Weights of a small transformer language model: no biases in attention or MLP.
MLP neurons of a small language model. Each row is named by its layer, matrix (gate and up: input weights) and neuron, and shows model dimensions 32-287. Each number is 128 + 32 x the weight over its row's rms, rounded and kept within 0 to 255. Numbers have three digits each. A neuron's up and down rows have the sign that makes its largest values positive.
After each neuron's rows, "fires on" lists the tokens most often at its 100 highest values on Wikipedia text that the model never trained on.

L5.gate1271:137124110134169102175122094143181136092156158148171151131145137129095137144103182089124105163125104102174117148142160122102102133133115097089129128098208090105090130139154137151110082148115110136120141062080104103120103143121119121145129123091098064122192090133147164157110114085123120203109100142056139160154133133082131101149157048088076114113154144133179158181144145103131053080165124162140163032090071124132123181084114106075152113131108079155130148108131143136162094135159149159123184148129213114082150149152068130099138130120099140128123137120115146107163096120171161148177097133116104111156109094092149133105096113094116143090139099185165146076169072185176140097133115089047134060125111134196124118123152124096046109099142124104189123124110095110100169155098147
L5.up1271:113125157152152155116022142150126115158178149117158098156169176135129101081128144132192110152102153124132145090167153134042102102191104143108143088146168111108123158117117115124200154083149153147121147071146117124128104127131143134125193117157094076141117070112119209132165140144137131163110107153081126142179172105145096063133096101115141143128171157164102129141123138052045080173139102113071182076107133148123130145114159096125126078056095089150093150109079113122081124111082121120158171146132169152083127132149088170076105069140074132179145076116123207085161107127152126129159089167167151115087118096131157157089110150072110117098099112071186075150176090177106103141102176075045133066108113095147065116108160127127087138155113119131155136168060144148120149100077146
fires on: " de", " L", " De", " Le", " l", " la"

L5.gate906:158155113121180096124167120112103085182149134106121104174087171179096127125131129121100096140144135065148100101155136106144147155130128117132083203205113150091132152145055127134074117109091125138082087108190115122151151186120114194137142147114124127115059181138140101102184147108172054102113113144100121103174126197166061114131191101148111153101150096190122123147169084124185143128160140123120129150103142142115113163118098205089157127202129138198172100160099140132055096107113146176143165156106080137127143140125158122110135054146086169127150125120087161136127109102120110135082129136151122092070165129101091137140114157123063121109134144107094185147172150111138113106129152140198174121114087188110154117083116155149131157156127129173193167138195120126060185093163163
L5.up906:132124136107116130119138127097083102139052063134150173132154158125180061151164146175132099130074125085172074097083195145165150143142093191128149085141095123113119106107150145126112107122178142197102104115129138135065054123129080111043106171108103124183119122137189099112160110127153098100124184124147057078102145095152129120154213119113137116146109125167131090149114161141141111100093157099098136154136147111105095128174072136097150131150105131152162147128104142077117123166180162112103149143153037079079205134115159123092122121129130185087130142138146143108102065147121094126169123177154152124125056120135122136096141138078124136180159146192071078133177104124145094194095151125071123129197082126109118122195184134115136122127153119101167152152089090157126131143139131
fires on: ":", " the", " to", " -", "-", " at"

L5.gate1147:100131107139173092153126086118112155113157164143092079108132104116122110177099135084149087098177126108128133114121144176100073091173137165121125134102077127115123121125174112126148131116100105150142087144150134071118103146138129202085104178109123229163150157100126129147184145101126115118074150100091076143148121098099113108174136078118197129140123175133094126118150086124118086105110128093171149066139140165137158134119097111082143050124149122173097091142149151127121068174132206193108112101126160057134126123129096134134108140166158122142117136141114118121149124084121137052131058148099123099186113159141130082140084091175142145164060214090119136167082168148112147139112143108178180092135158177172103125226056161120122112107029110127095117073138144111163142103098135
L5.up1147:165180114136113213100121138143212077134137096147160123087091164140187119096148104048096163118174135113140121129120144129168110145053163167135124130141119091107111113138118142129083147130149123140118108144076134088160047164127138082112108169156145061125124107106083126146150078110102065161107019146134114172134072137124205179159104085111158108040115102111085095125168159145149102156127125119087126147154063070142156139125154133117122129117107124097101147120118103114115110119125130102115132103158166156090124139126112147129124139124072097139183121130157173111156094131127038134115150077216084148045116178075166115166106142105103089134119195075135130100179104132079164192116095060084066167173100092141099116125121114162126174125142161127104111179092106109126095135168141
fires on: "er", "y", "ing", "ed", "ist"

L5.gate121:157100093147144128165160102117128102109094045162124142103154054098117115088148097190098147107136109106144169135155136147100116085151160095169094166202142082097043118136106055146178157136133159103185121113117131126105144165181185105117108165124136116117146177096165101057120120102158138062103164131160049093117149121122076148125116068141122166076117100155115116123100134167137212068083162129060136135124043182161163115088037118135156105138109145099180127141129136170134158107151114103017100121154097133136165150102083090152126147144105118118135142148105162139143157056156194126104092100119096173116111126171205138150153038119134154141136134097193140130128148143099107112144084101137133191143132106125138174161114122140084130191178195143157076055172146146118123106085145
L5.up121:187081086109110110139167086129135117164130115113100078125162133111163119055129124113096088091169114108118202129154085152109194123124173124160049097148148106105106083125120115099142139154127138077097121116155079149133110109126131130167063169098106155177171126084101115101127102105144105117171124176110130102128188097175127158120113151130128090112159101070123125136106125139118164113098180137089153138176163092144174103147162138119142113173121139098092154123158110165138196103099119179060111105136116171146147148157155116148182160157164091142089153189128155104085156079164100116075105137089094095193141134163149115199095121136083170177130113128164158119159102096096107106166107142133069145117123101129092120158115145141090148111165134059144097145105144143190145147155144
fires on: "1", " B", " A", " ", "3", "5"

L5.gate467:096067138170161117097190106114135100186164134128153181100154128146126092211095161106115137142053203074192082107073121140140074134156075120165156083120164145142108118099118152157086161166133099069152173104169199136092112099109141168155121113148077142141089129176156165171180129136156148135102124178106149147163107172075068075148085124094151088124172158149116156073087114068105155080104101115181111161084084135151134127105119131156166118188125123098108143123083082132138071124147101142117179148138185133119091122179111170120081159137153108150116186164067133111102145133092112143114127119138105106116152153129149103170126118163105089136115093148140116127144107153111135111094159125096142120111116171130142118138115118075060145080113126151152092176100175161176164133104143
L5.up467:086112088083144167114110063101098140153115164122128132138216115109134070098078161133109090095087146067110100170132135140142113129137079143116107185160141127122160156146160100133108175113167100146097152153127107141204084161131137130129156157169149132092067099196103137106119144108024089074142194069095146113122146142118127107113182096119120096156173208089105136089139107147121061191158107108124116095138059138113145113083162191190125160152129110169110111145154141115114119091120107190150142102131139128095126194187084108149151081115046130126093097153117090136165120156165135150119171123191066181068147144149095121153176158138108141145128116084180107180088139190088069165091062125135145076107082078152102128120129028107100105156143098128115112164143120196100156145160134
fires on: " L", " l", "L", " M"

L5.gate413:144135169149116078200098118187193094117124140142141086124124157109091071103126091147088162142125085103177093116127194184140169142150186115108100103206124112113117155123089149120085126100124146139148058085091164095133132147140122158147093138095146167131112134108077129189142178077123137123128155122123193136103093177121113107163146120146150094111169133152136171124203079128131156145146181138125183060156152086113145116105148166156108155116162115099164119142098165103108149160145086172127118177172155133136078086099142170136142200102091157213092145182188122108122100176118132149150130120113102122122133128132087073156158079095139124159106129107177067196190169169089129126147105139138090047098104159053145133088137159157061113148170098142104085067131100169091168138152189
L5.up413:090119119176065093119107157123132096168105113154139101185121131092171100126183126108126157094128140094094130098119139162102132151173144102123174146181076163125116116135160185143079182117165176146203087181133153133126115131124116121130127114161111160102133118140124124149126095091109112102099112175165142136156108144098138163104171141112135148125158073136065128093156092131122080142103120145087120170126182099148136124175132181154130102113113156145180130113110099117092081121099139133120150140072128038141100094133106151140209106112103154112148170167102168104127134105164101098132116149126170114095134145149177188148151177108169102160166137144124128147173176107138158183200128152146157141106146142110190149000148158113129150066136158131143027065146100120191150116120145
fires on: " at", " for", " with", " from", ":", " the"

L5.gate1071:086113135113166127130125102133101194144108154093113122159169193108085119145114119059068155183188123138127068161138110205116164150110119161102137101140163059077077119028115116125067125131130145109082081107183140182084171127161160148169157196116156160176139180091074133158171126143160098125095146151111085180134134121210086173130077077144198117142163140091171097112142154141184090117141104105102141171168143104120129127145139116092125167085133078125142182164136149131070131141053128152098170111109095118080177140079108107140119146127124102152062155146108124136190085108178092132159115072057121106150131149079091119151051214130147175176083095068118176107138153113100177148173177151117081189141135119189168137107089141150117138087098149108130045129153128116122116160121151
L5.up1071:113108138155096147130096102138138120141180133149091152138134149175135133112160107108174098190072087105093141143152122068093099079102137145111064107188083113118135106148069101148138138128105109142175115152147141102105142133122118134160151147091076116091148140166141117101122125092079097139100119136105143137156151083121105146100143109140144135160101120130170173178110111079142140176110132136144148126109150118099148099072041121128133080184139123187119117126132122153117065125076181188174180128169126139093053163140131129068176119143126164169176146141115037136105156116135148141125038166107131207161138156130203179115201106185124160156089170127148139096136140190148117124112089085059165109166144106142095160190122162087110132101101150141153149116145128130119142128097138
fires on: "er", "or", "ist", "man", "ant"

L5.gate451:109175107160113144170098213147140155122141139096106132158178104134175080132110106144090142138139095122123138092077134134061140188112125173106049142161114174136137185157145159143126104132119192133138129116132121139165128107123142127147129164129127054056150075109153060124153110196086151121121118101095137101158135117098136093113104161129129063128138110157119077117151142151097105074118144130123115108049150187150142061109108138125107138108156182095084123152117151137137117108112165116132154113183156134145082058160125063105190131115166089075108181166155024126132126202133152187133149130121118143173181124120129111050107066077115071087140160091203164137110128160104080113114149174134191117166119089076140142130178148099145092124161143151120179077166153134141115154091162
L5.up451:102146173095122116095116134070097125157119155122167043117080086064133125170145104109173114138129152201132153071184138131155126127134138134139105113184109169112163155150167105181110111159079129140116111097124209099180096131136094134155139130130179118133108060159152148139118105177179137135147132122145123078061163158077078168137128129141200095162085075120168135117105209099080135102132121114162143111149017117163152114106109124073114097145103172163123154157146115144140093109123163166129123163143049140121136142136175171159107113114091141107094103072101085084138149155103162110110114114165133136140172141137139195146099156165125093199115153072136149176169132130101072142162151110087120176159170127105145144122172128111121136091142190106122116133083091149071084137186086
fires on: " in", ",", " held", " Championships", "4"

L5.gate36:071144219154144119120179087098145160219112178084095123138142084112135129123099104107112171101113135081075117115135100136118130153131176111072127129096132066112117161071169154164094128159107141197087101142137117178057124127118122190114116107108154140183181210103139104079111086129081121097104112138163128148164141139132132153083114159146155135187088186174104164115119094081120115147103155140145155105115165109114173138132083131100092079160111103086141086078183109176084086087115058130146115134060171154170150132105171084194184131147140146135135139155100146104106065130123132111142068115146154117135168138179045081087190076170148109169128168126158161147126138102092133174108110117155162157156081178138162208158115114123074115165087200096194101125152162126042078141168120
L5.up36:130111147175089081162154131101101126152121180064190172080179117109131157121124064137224123088170085153125120124192161144089125122102064080144152116175074119140096123164123161133122149146153119117118061128150120108112117121089187143177131205113147160129146115162111133089158141098186116097177171129177166089093111129103174155157125140096170124148121171075110153112181128130133109158138144132130093079152077087164147118049156136094122089113158145170158140120147151197079098145082199203126088112172146112127134166119121116128141119142116128141132064142120088145066130147141168129098113162148121157108142094192168170129102128129205201085169141132097086147176122135130112094099157099102215132150127162125104182191149151105134168114168127152171075043176154111174128141105135
fires on: "ist", "ologist", "ian", "ator", " there"

L5.gate1390:144131158172119075117184083157114069099160105102193084098151104096127082158154147174149165096104140108123128103159167101116110111168083133156106143161136057127105170147146109128135175110170108141140153104121168167108092097077144187157129166125142101099174131125126099102095116079128190144104114151127160155105114126155171114145104113114160045178119158165108137133129188097112114125145147069126142126106131171179118161100110117170128133193129107133086167091132067130114124077127092121132187202119171142103138105200158119179087132107160131118146102136166159122220164128093108118076080144121117148158122172034060130182113120108104141086118138125119174155096119126091138074116121143088070080174103131123208159135133093128075198161161092120184165135167152086122179092141121
L5.up1390:121141168162123098098153102151095055104162102105198084132160093093120085139148168163139165109113146120139134106142164120135131111173071123156084151168139039123111164155144123142109178111180128141173155092092165158109110088091134169166137153124157122113162134111135103131098127087121162124089120132120152177106146115165181105156123103107151040180135159157109141133106186083114109138134119075126159116097132170175127133085105142181123154192147093138086165076129085135128118069130094117136182204118150144092125101186160128165094139103140124129126117101184163119216159133092108149083094152119122121168095187018060159171132123102087153103120155125116164168103107122099121058129116145090079081174080160113211165156125098106053182151174071120208162128162153092106180094142125
fires on: " season", " year", " years", ",", " when", " day"

L5.gate503:096126154160118134114145171130168126142139076156166081125146060107155125147086063135111164133116103117131117126092150126085174150164137109182130120133136126126184198121187149149117194124132117132133103104123064117147148123169114119120138149126174161125088147127074172110177130133107109166144102129104108129165130103134114115159108159164099121144127152134106125142108124075194208131167177052091098116145062160122144078157133088108074130178168144153145149169148157176133123084141136141143153145115119124067145140167144108107121132164084144121181129142076082158165157110108155113165125087138128191174198122145142129159102126104132095148101151163122148062081121069052093166116126090123175152141146068125122034165170149136087111112083181129133148073136136177096155143169068
L5.up503:085096152143144094127121113158122110106143167135088123152123109148089139097158082086137090117161130105159144123102058110107089087143132149178147104124078123159127144140065175155064143079158176118101124167137146147102117165134102171111113106132106126085178149147110157159166170084109198117092116125130134108181130154104136118142134116098110117132174151097092113075134087151199112110089152100171076177117141151115161155100045090144115118123114106101103112087188134136093168114092142121133117191174106135230166128096148117131122114092082108135121166142124109121145177078113116152154112158116166108133109092103079115169137102124150145078138125177109123163149182146185153129156075146142126191134183081142111164168100152138129113187070180112107155112106125127143106087170172
fires on: " which", " one", ",", " One", " so", " such"

L5.gate206:140157145101117096133120110162166129184129154132164169128153090138117125026157112130154165125097121104084101085121122104186128076139126062140139133161135107125167154126156128111089100078112070093122179167109057156117064155149180127131133114096132130119123086095183104051156159199071155146133123132138121114091176126109163109121122127140146132118189137152181156162195124145124156152131140115141174099082161126155136125120123121129107110077104185156145141127154099151133165122203124092120178073175135127153153077152155143136151139103152151096100063161134093094128164141095147150192119101074142155104162119092110126115130139115129078153165124122113115093116154067140156120151176067141076145131147115089194139097097098131137093128139159115202089121119132160100080197126182
L5.up206:107107110067100150099090158140141141119163152164134128152118132112135147133156086165123068138096170149186103097151086123134122088087151145128099158102151120112127095118092151092038161101057156115047131185118100185118156102092100119134135175120145131103084121123062131172098159131125136186099118098187100112133150133077142066137129067121137117159051069201121147136072111125123102141131149144130173057116076096118113104149152152131120137120121112158173106113115084149166160112171140133060071077177168091100117162134094115140117097145143049128099094142077141172063150034132100125103123199200172100136156124173146107147090118126111053096133169137155115119053122154121110132128086122134115094161090149140118123067191160099148148129107194138151114185137129124147108078131096
fires on: ":", " (", ",", " in", " ", " –"